{"num_hidden_layers": 8, "norm_place": "pre", "rope_fraction": 1.0, "init": "uniform", "warmup_steps": 304, "train_tokens": 160000000}
MLP neurons of a small language model. Each row is named by its layer, matrix (gate and up: input weights; down: output weights) and neuron, and shows model dimensions 0-191. Each number is 128 + 24 x the weight over its row's rms, rounded and kept within 0 to 255. Numbers have three digits each. A neuron's up and down rows have the sign that makes its largest values positive.
After each neuron's rows, "fires on" lists the tokens most often at its 100 highest values on Wikipedia text that the model never trained on.

L5.gate503:138146120132092138106091141102121154147155117125126177159145120128126135152120157086096086107167098113128147134146160120135142099136131148109135116176120114107138141150110131099147159117082114152155124131153156173132126159163170104118124114116088136133102138124157115082115155121151120134145145152154186113152106120062117090125112153128122160097117114121107093125083157154125164138132169119109094149137140100101111118097135100122115111084161141099143144120131140160130108133104139134074132094151118130157165134090093139083141119148179119083094111134148140170109142165150105110
L5.up503:115144147093125109089113165162146130089145159144128119163111086147139119149159141082122065097131145087109108105125167102103119104154115106109112156159109123115155104171119155112144121137144114159148083136118119124146139153105150138107143089125088125151109103135119147141126130145096091133131120115104154124144112158151131134112139114136169165110119162123164151109141104142124178148103124119134120157127097103036118100057152155124095119110157110133144110113077145141121168139129090141129105145100121115122102128143133153114100118154128101116107121197088148128127117140132133129
L5.down503:143108020168117154125120124128122125121107108147152137075112131147132138127111132099128132120106121107154119079122101148137106157147125151113146158093141166132137119123117100119114149126117123132135113135124078124139151092139133133085105101152137116111137132175128086145180117118084146114118121133096141105135124103105128151077104131109129152136113128150180150142094134110099146161095097188150126137103082102122147120143141154096143143111130154151141097118153173116105116087135089094115106089121149120120153169132104139128059116133137149135164125112134099112106161162120129151
fires on: "le", "est", "k", "ec", "gr", "ent"

L5.gate381:086148116098094114134106132143094140128144153118149102120171124120107088171125118143068129120155123121081114147169161150130123160176174152098153163112149135091111082139134121107140128142118131147164131114164102104140112144152163128134133149129163106158135148124095120150112121121131093146159149109113134146107154143124152058135155132131123161142112181152123105136128167181156133097119104109146148140107125155140111122121136107092111135119129105155129167084131127153114158126129066129170138101157131118134118121094161123152186116110123135119156154150141093163166131127091132097
L5.up381:117138128110140138118109126127107146160148159129074142132151104116128141129100137161168109112170146158174157157128155155111090148134183135149121128112145117135136130148122137140149120126118146148128118091158122150131092079111130131178153115123127162129127124111131112103095103119108115149151113125128104135098102120163116122145100125158090117147138127082147114072142179154083149071172115121137077092144130183114137104132142108133101175110123086159134135133135148082149115111169093142148154139112122119117164102132117104099165087103114154109132186124135093132105143127095095148
L5.down381:155116113125144106128094116145124123166082151111128148122095090123146136121116185132151126108157111096121110107127150143118161170139165144075124131130085095115141121181158152126151120100138127103108122127152138104121130084080127125175100144094133147161107143123140170100124103134165104103129182133128134110132146132155142096151138104125115119112118157086158122098104113101098110112158119105154108123132136151125072117108097136131143162115115068137097131126164118133137164152167093110133139126133159099104129161061136099118134102105118125133090153089166110140100073126128125124
fires on: "at", "her", "igh", "an", "ab"

L5.gate254:090156118096122155182130171141125095108144142158146153126125120091142168116145144135109128145122118098103118146136103133120100131108169129129125127142114102112135142169126148103157125159099120144148136117088139138125141176144164118140131116114175148122122167075127109118120113098170140123103123114112114106140100150115130141118118089097135080089130121141134101140074106146044128163106117118154141133163151103128138145116135137146174126149141129177123117157080109070089152120118140139185150162105167111151131127115164119162159143093117160105144130104168136147143121146157106149
L5.up254:157153123133122173144140135148161113178118149140128096120107090114153137130121193140165160104161106117141133093117093131147088119125148132135154112107146115107104116170127099188156150133083123087151069133122090152106143161153177110157136124155145154135108143091125122122152120143156121122185115160127111104110143149144139132134106145080186126128129109132181084138122129165142162116126139172129163144114160111140138180146178099118133090132098078113123114147144098115098105139164112108100108110126114155105129131120139096137149129120131124151142132126140114131131171112123117134
L5.down254:076155097091135117162097116136121103142128151132102111130162103160146111090142109115138147121111136154118092147141114065104145115154123125127135122133087087098137121190144114124188113086087158120155144122183115145086113126132061103130187147129124150149138144111075137131147149147133138114122099140147167125143152144118120098148119143127133102117143084103123127143150123130161108108113110158100146157135164124123142175139153148136135126145107062120143115117133118141105121139114121097175125137109152121119110113148109138183100164112095134114129101093117102118138159116150113170
fires on: "l", " al", " l", "al", "el"

L5.gate400:127110203099150168139137127141113142105139165127107112164116106096106081134120159114134150099138147115074121131148150133136111095122183139137129147121170094091131121111137116132127153078099122102131093092113140118131134151137122115123114128096132147125148113135130110161113133136150113136172142094123118147108104165101100159107151127152131177112147160145131138141087144110121139143144086109149166166151116120126097135158118082124117182083124131160097167085155088155126129097111096118168114120102118163130133111136143115161160119144173081093126103129115138114156149115087124086
L5.up400:122103143176133096150124120108129121157096112148084158143102176137133157112143084123123117120114107096113102120153118156146128117107121123103145101150123146125117154162086115097090106118062128078125121130153130109120107138109111126083135127096095134126120117098117068174147096143116109110103147130121139115114110091124132122117114074188081172116129116153153130108146113125148142147199130147105107142162100145143135119172136085114127164147143136102154129119168122087149108114122153138124059131126147134159112174164112103117144137133158104110129100119122144105134118101144133154
L5.down400:123143093114143122091128122149098135123087139126110129113076117161129119115140177149160111117160076103128138096126110114108125177106098116114091114122143089148088119088152100104131137155168124110126088118107125126121183118144130158106125126111158130147150091114109139129109142085147111154125146130083176134146162138146155137098122114118116119107123123108104119103140133117181184148092124125142134138095103152092101076096133144118111117114176142143122137125109176128124092110167167163122153129167114081113155112075089103122110100114084098117134120147127160136116131159138153115
fires on: " ab", "i", "ong", "it", " |\n", "ri"

L5.gate1:096169115121152084117113105131117159086152145120108161164114141131180144119132092115167176124146140157122152143107114173151123139120161124150131122089093151135122121164158174172145063135090156111120140099157135090120165162139164156132124137118147138143128101154094125102153145159134116154162111119140144170094102139153144142114119184135159147120112115106145144138089168150124102097112120130138143157111127164124124143143105176127160132124131133140131140123123129120061166125135140102098166113172110137109128117160159095160140131145139153110121158146084146113148134119139155097
L5.up1:145137132115172154156155097119148121117164118095104133114104122126127131128158108126103175091175152100146148138103149110097102090116118138115135142152089118168128113120162119131155137118109112138151166128141145159107174117122149109102155102132156111165161130141135116098125125125141135145160140080197135136096117128140128122167155122175164119103136149178140106117119133140113151138150109161148115163085116110081142138133167152083149125123158197162137188138100087142105140168110159126153153081121099149142124084111142123102131117118122140120141111156140149150167120122107137119
L5.down1:125141150103142132139111163092107164113091137165116119110123110111094112159157142131141129116131133105147114085123110109076111139128130163127088112180117124066117136137147130153124131091137116140128140127171133149155110131122102152151152120154130110114137107103155119158122113132143110123134103121118122119128167152145098128141098115134105145090123137098063142116084114112142153106130110125125133071167124154109238161085117125096102136152095067106114127136152128098116084146108085124095145118139148177145139159147103145130116107132140139146119105109111150108089134137148099147
fires on: " (", "8", "7", "ol", "ul", "9"

L5.gate264:086124138148118151164146093157167109140115139177131150144094099123105169134105130152135127123141142160150116092132113178138129085106143171135099116142117118112097118132145144116118137150132145134122143130147146134122136144091104170146124132112159131131165107112153119169134114140145161146143194098140099126150132177142146094142152123153116162131094145114115157179067166121148138139100113156131187137175117148094118095124160095107163145141134134204167155109146119130118114120124151125094133157118156119144123134077171123074110118095124131120098121154127146145118135132139118154
L5.up264:136138142139140090135127131120112171149128166171157106129103111135124133151129153122136103145087138122143137155138143115147112088135127171152126119117131148141116171100160146136132122130141169151094127145173117160123156116080147202121136140154113100129133165130127145142183142113159130126159112172134079151143131129111140158130085144134159134157156089138119140182157124113090119093136141097132154087132132117114115131134156101147126155114112082138074136127151107159076131182161096105141135119165147164149155122122127136130116173160075151139133115158097111138144123171147120154
L5.down264:138134115097130152121112121157101122130142100099133166143148087156156163114119156167139117136085134119103088139125091159116173157127135134149134129139137127092120115161136121125168107121125132124159114114141141135114112109113090120098127103109140117147101116115163087113091095116114143132131156122114083146093106141129157104129124143088173144128160115134125157132112126103155105094122124109202115148160141119098177130111132124100176119171195087153125092108157123143086132099153141127134095142103184163161129153087088121102131108084100124149148152121087119140138145128089143143
fires on: "u", "ublic", "v", "er"

L5.gate436:112112124120143141150127132121147120113149133174103140120104140057144150123168167121156126081156144164104101139112144119132148119151134132114143108137127099061142131125122099135092144110150164100136097111116143133077102128139171121128110133122129096111132125150146124113165186158080121144169108104103065124139181102106105150167149119135141115098101123095148085128098081144130122141147115119109167141146141119145105105136143118088109123145136147163100097133109116115159136117111108110103114113120146135132174100123146100132118142133118131111168087161178122150143188148084117145
L5.up436:127117129148112139128140113143149114137153111154106138166160112095144163138085149150118136139136111123115118117152091120175146126140097129086178155122117051085155117140136128155073088116118158097168122133127138138105140131107159148141141118137176149111130119124098142107135114107112144127136102146116105066111164086135153181119123104121191093071113133116126097115130117127132169122106136131150160136128141097154127117125117148150138149162115122133102102129123133095173145134159132132095100113077119165163156098143116104149165138151112141111158133160117146168149141077103133111
L5.down436:100098160129110108101160122101125133126103136146132110161132136151142128154147131132137088153127102125143101133114167092121129146148115107092135154152129074127133115088135111118090155149158143143155140132120154119129127110100138127116079151099088135140139116103108125141168165153103130134156104119163123134113130132174125120149100094143123163142134081137163127137093093107142156149155118098086071120168182104132177143150104122163156120146142110143155152038134164115151113091108136144114165179136101087133154137116171114119133132135122117132111113118098131124118145177107141092
fires on: " two", "ew", " one", "it", "ne", " all"

L5.gate327:125136156091108136127137149129130130128095147132109092172132105127133177150087153092080148104132150093095102104115096119102134138091117119120134164156127095106146109176176160139094175122156125127132134155120092111143094112131153129139141118140122181150134141094134147130100154121124150159090149138139111139109147074096140104086093146130153166079127097137110131107141172162130167141150110135119145129156105167119117122104121099139137093126128095132187149124141136097106157130121167077101100147113167129147107125098139138102092114152130150110145138123145098079123146158115100139
L5.up327:132122169152123134151134114102148128130135153111122136159120118154168143142149099116107141120152093099119124128120132111157139090126116069156112192167147087142106117136131161163150141149116149125147165120114100101148153100139148112152168091115079137123160128146075155132125105118119144175166092157132123103129133140162148136124132132119085127119103197102091087138125191111121142111128094124108102152171123142114158075107111138133128133128164108100114156136162147123107142082107106100121078136165112085122147124098115120137169121103109135138153148129106105150145100145140138107
L5.down327:112132120126125094142117126122110129107115102133130126130041155115087130163158123120172121178117138166138134111161143134164138121162126165155126133113105095129097143106129161116107134113110081103142121170123114138102120145180158086137122090147170119146117134139143127147106116172110124139105108139162147146096162102135169129133138114147109099116107148148092151111107062100156135104125135154148076148133103082118133144120105130118100086153148140153134132143134145105158070077140157145094140122126097131113145133181146129118165133110158144130160120155152143144169117123105153148
fires on: " ar", "er", " gr", " and", "ar", "h"

L5.gate345:057148115153121142120090125161148162162169104140088117123127119123143142112121100142104131137154147140128129134133106155140100099155153164154114055150132134153144167123121109153159112127193099157119091144111148115097118152152179132092118153145148128126139123136111153146109150085112152129113143135103098117148142114133138156117091094112138119134126122131127135141108118160129150121167089150126131088087084103127117128092108105153136142137102074179111139090145141157175144119152107094120117122110104134092157116121097164114103110140175134132158106129144163129079110090128111111
L5.up345:127103112119130152126097160151119159184131150118115122082130099115164122105143100116126126138125117146174102166111150101123167167149114135151135140197097130128118100129110085169107155137132200076154149131117138131142104163111113173150143125155117103118131145107135106156137142104099112111161081115137095136105156110102126157083102115137127091127122144168150110119121120131114151109185109133130073145169148112120124123154148139136102129144125108148120116112135135102181139133168133150111120111078142134142150101167124120119140137143189104119111102138132147130187152111139114127
L5.down345:127142110152145173137087105141118113111118100119171115090150146097145141133110102131140123122116123138114151153136162090133137089111079114095132164167105131131162152148111136131140139134163135138110169116144125097122146104150152097124155135187113165159177111147108140142135125134122116139146092146124113120156147094149101114087126128106122098117114106138123188127115134127145172102117140098140172094128114093121106129102175155140104158137105138140136099182152132131139133115105144162058126153149149172123088131149106133122136109133170122115118177119146156091146132196118088155
fires on: " in", " as", "us", " by", " ("

L5.gate379:079140106092157111163166086086094126095126136176136158146134099109141151133119122148137090117106153144135132090079131099147153098184146087132135132134156138103137133146125140127155124151112124139069140110095173169106111086154127155144124097134125158094130160164105124099131133104109124123095119179131138091089109112148152118156124121114150142105108136123121191119130114123139149122131163120118079114141177157136146139108122085137150135109089107185125139103102127057128130132147164107148130097141114124149136156099115106095158129139115117121133140148140128161098129139132121111
L5.up379:145129149112158113151143164118132165081160163134148117173150130153150158082155164074110156109146136129114133122127101142169100126105134093166155117091131116122139137172138148131091112120125180095148134100114110136110165140136119153135076116114133112099102110108164151111125174157136118112064097133135138137150130089151105146103101140150152102140141142073138126144134141129157163146117129127148128127105136131109133161134137134107123128143117143089132106133102105101094105128108119146104147101124135113149130153115096145129132114118166110150091121154191074059156162127085128150
L5.down379:150103082165113158186136141123119145144129110131103166084120140131149098173114132137120155128133120152154118135117162080118105106115154105126111150168122146126137165100132079139146124120118143133130148131143110137104099175135117101135122096118148135132135146135112099134155142091087097141137130097155126129120145134146140103106158143118133111117116138168111135118090093126101153126084135143135108179101113096173079105164137153124130183086105144105129114101106166146120068110119094138146149134123119129136120167148123140137115170141145161152080084119106160173131131100060136110
fires on: "7", "aw", "y", "8", "ed", "S"

L5.gate504:143132112120147108143144134149122114121096127131122096133131110088137140132148136137175142168132148094124136127109113130145116140125126108113112100155099131102120105167108137153163116114142178115100119106191143134107140137115124116119106102121123154121141183144108142116183134147127152137164163178103138120095204117125161110156155129116131114094123080145113126123105155152148116114146097127148168108105137091127104110137121117101131107101089105149100143076130099079141161099148148132058151126068103162151107096159176090158114145106105148121129122146126102111162157111113118128
L5.up504:118085157134110130105109150161109164128119125156132121149142138148123113084194163129141122148121105142110138127068142137166106081086140106154100122127093100105117170141147123108103192103170099133132115159132157138155150166119121131121099093187097149157108135071081132126144127105127141103135149189092135137124104079133121148123142125130142131102127140139118104141111124155115165109128175122173129084171110126139141121114136149143108168128130115132128146130139133109123160097092121151148107146137152149110169168152167161154150132119121133129135134155172161128122118102138129114
L5.down504:072141081105145112175158162112091092140097173116108130114137105140150112113168110124126121163093138126100086137097129112144137117137176113194135091122145148111138138140127133158092102147135142129149120120110111101127131157110124099148150127101156133123139159130129130128124157129128154131130133145133138152083129135137063133156162095125032118116155142122097125107093130164111059074128132127147169116136121093150124124126112178116127094118138082124110117100119132118124135138095149140146124108119137130106105128137158130119137120138127152098119134135108093106146144152196111140
fires on: " al", "al", " Al", "l"

L5.gate242:144090121105115148127143118119153110107099161148131138119118113149105121148137116148124130173096148124111108119092104138099155109154127130140118096154095130086162156156126083121104109097110133095118121102130153130092093134106152136148114157119099128139172150141145164184119142182102089147156131086149101177154124098099139110135124135127147140139101105139155115122098078117132123137109126097117105148159061126145114164143105148126165124121148119120122150061127098106149141117109122163096149102164104145132114153122201141061113106109139132130153141156127128118112082103134116139
L5.up242:115110139122150113151162173124155136111091155148113168175138127121103150116120169138109099116095138130114108113098128128124089113234142121161134125146118129129127158145095070132158160137138096078131129118121156145099146106124097115139122131118120146145151126138095167144089145135095103164149107076139087137133109118148115113117106136131156139135064127173148126150116156163129093153117127113104128129102127102139159124088108097166130115101121139167122155119153146146104157127105124135130087130147063150161138118126151121082153144132105128115153130135117113152108109122152140091
L5.down242:105120151147107068110143140133129114108151119134104117102147110159123117163099169147120120090170108072089129111136078134152190142158154086102100155130125162145150133082100103122131137151141139122131150141138134130157113085128136166147132135184128073142121137142151131128160114099133133116116147110078095080152090124131123139114137134115147163145170157102121111123133151108121141183123123119134136139126136128149212106160111117157143130125140091192118150109119110123134158143131140136103163117116129118151131163108122139123152129140126103150125169127155117146153104136144182102
fires on: "ver", "ent", "er", "ight", "e", "en"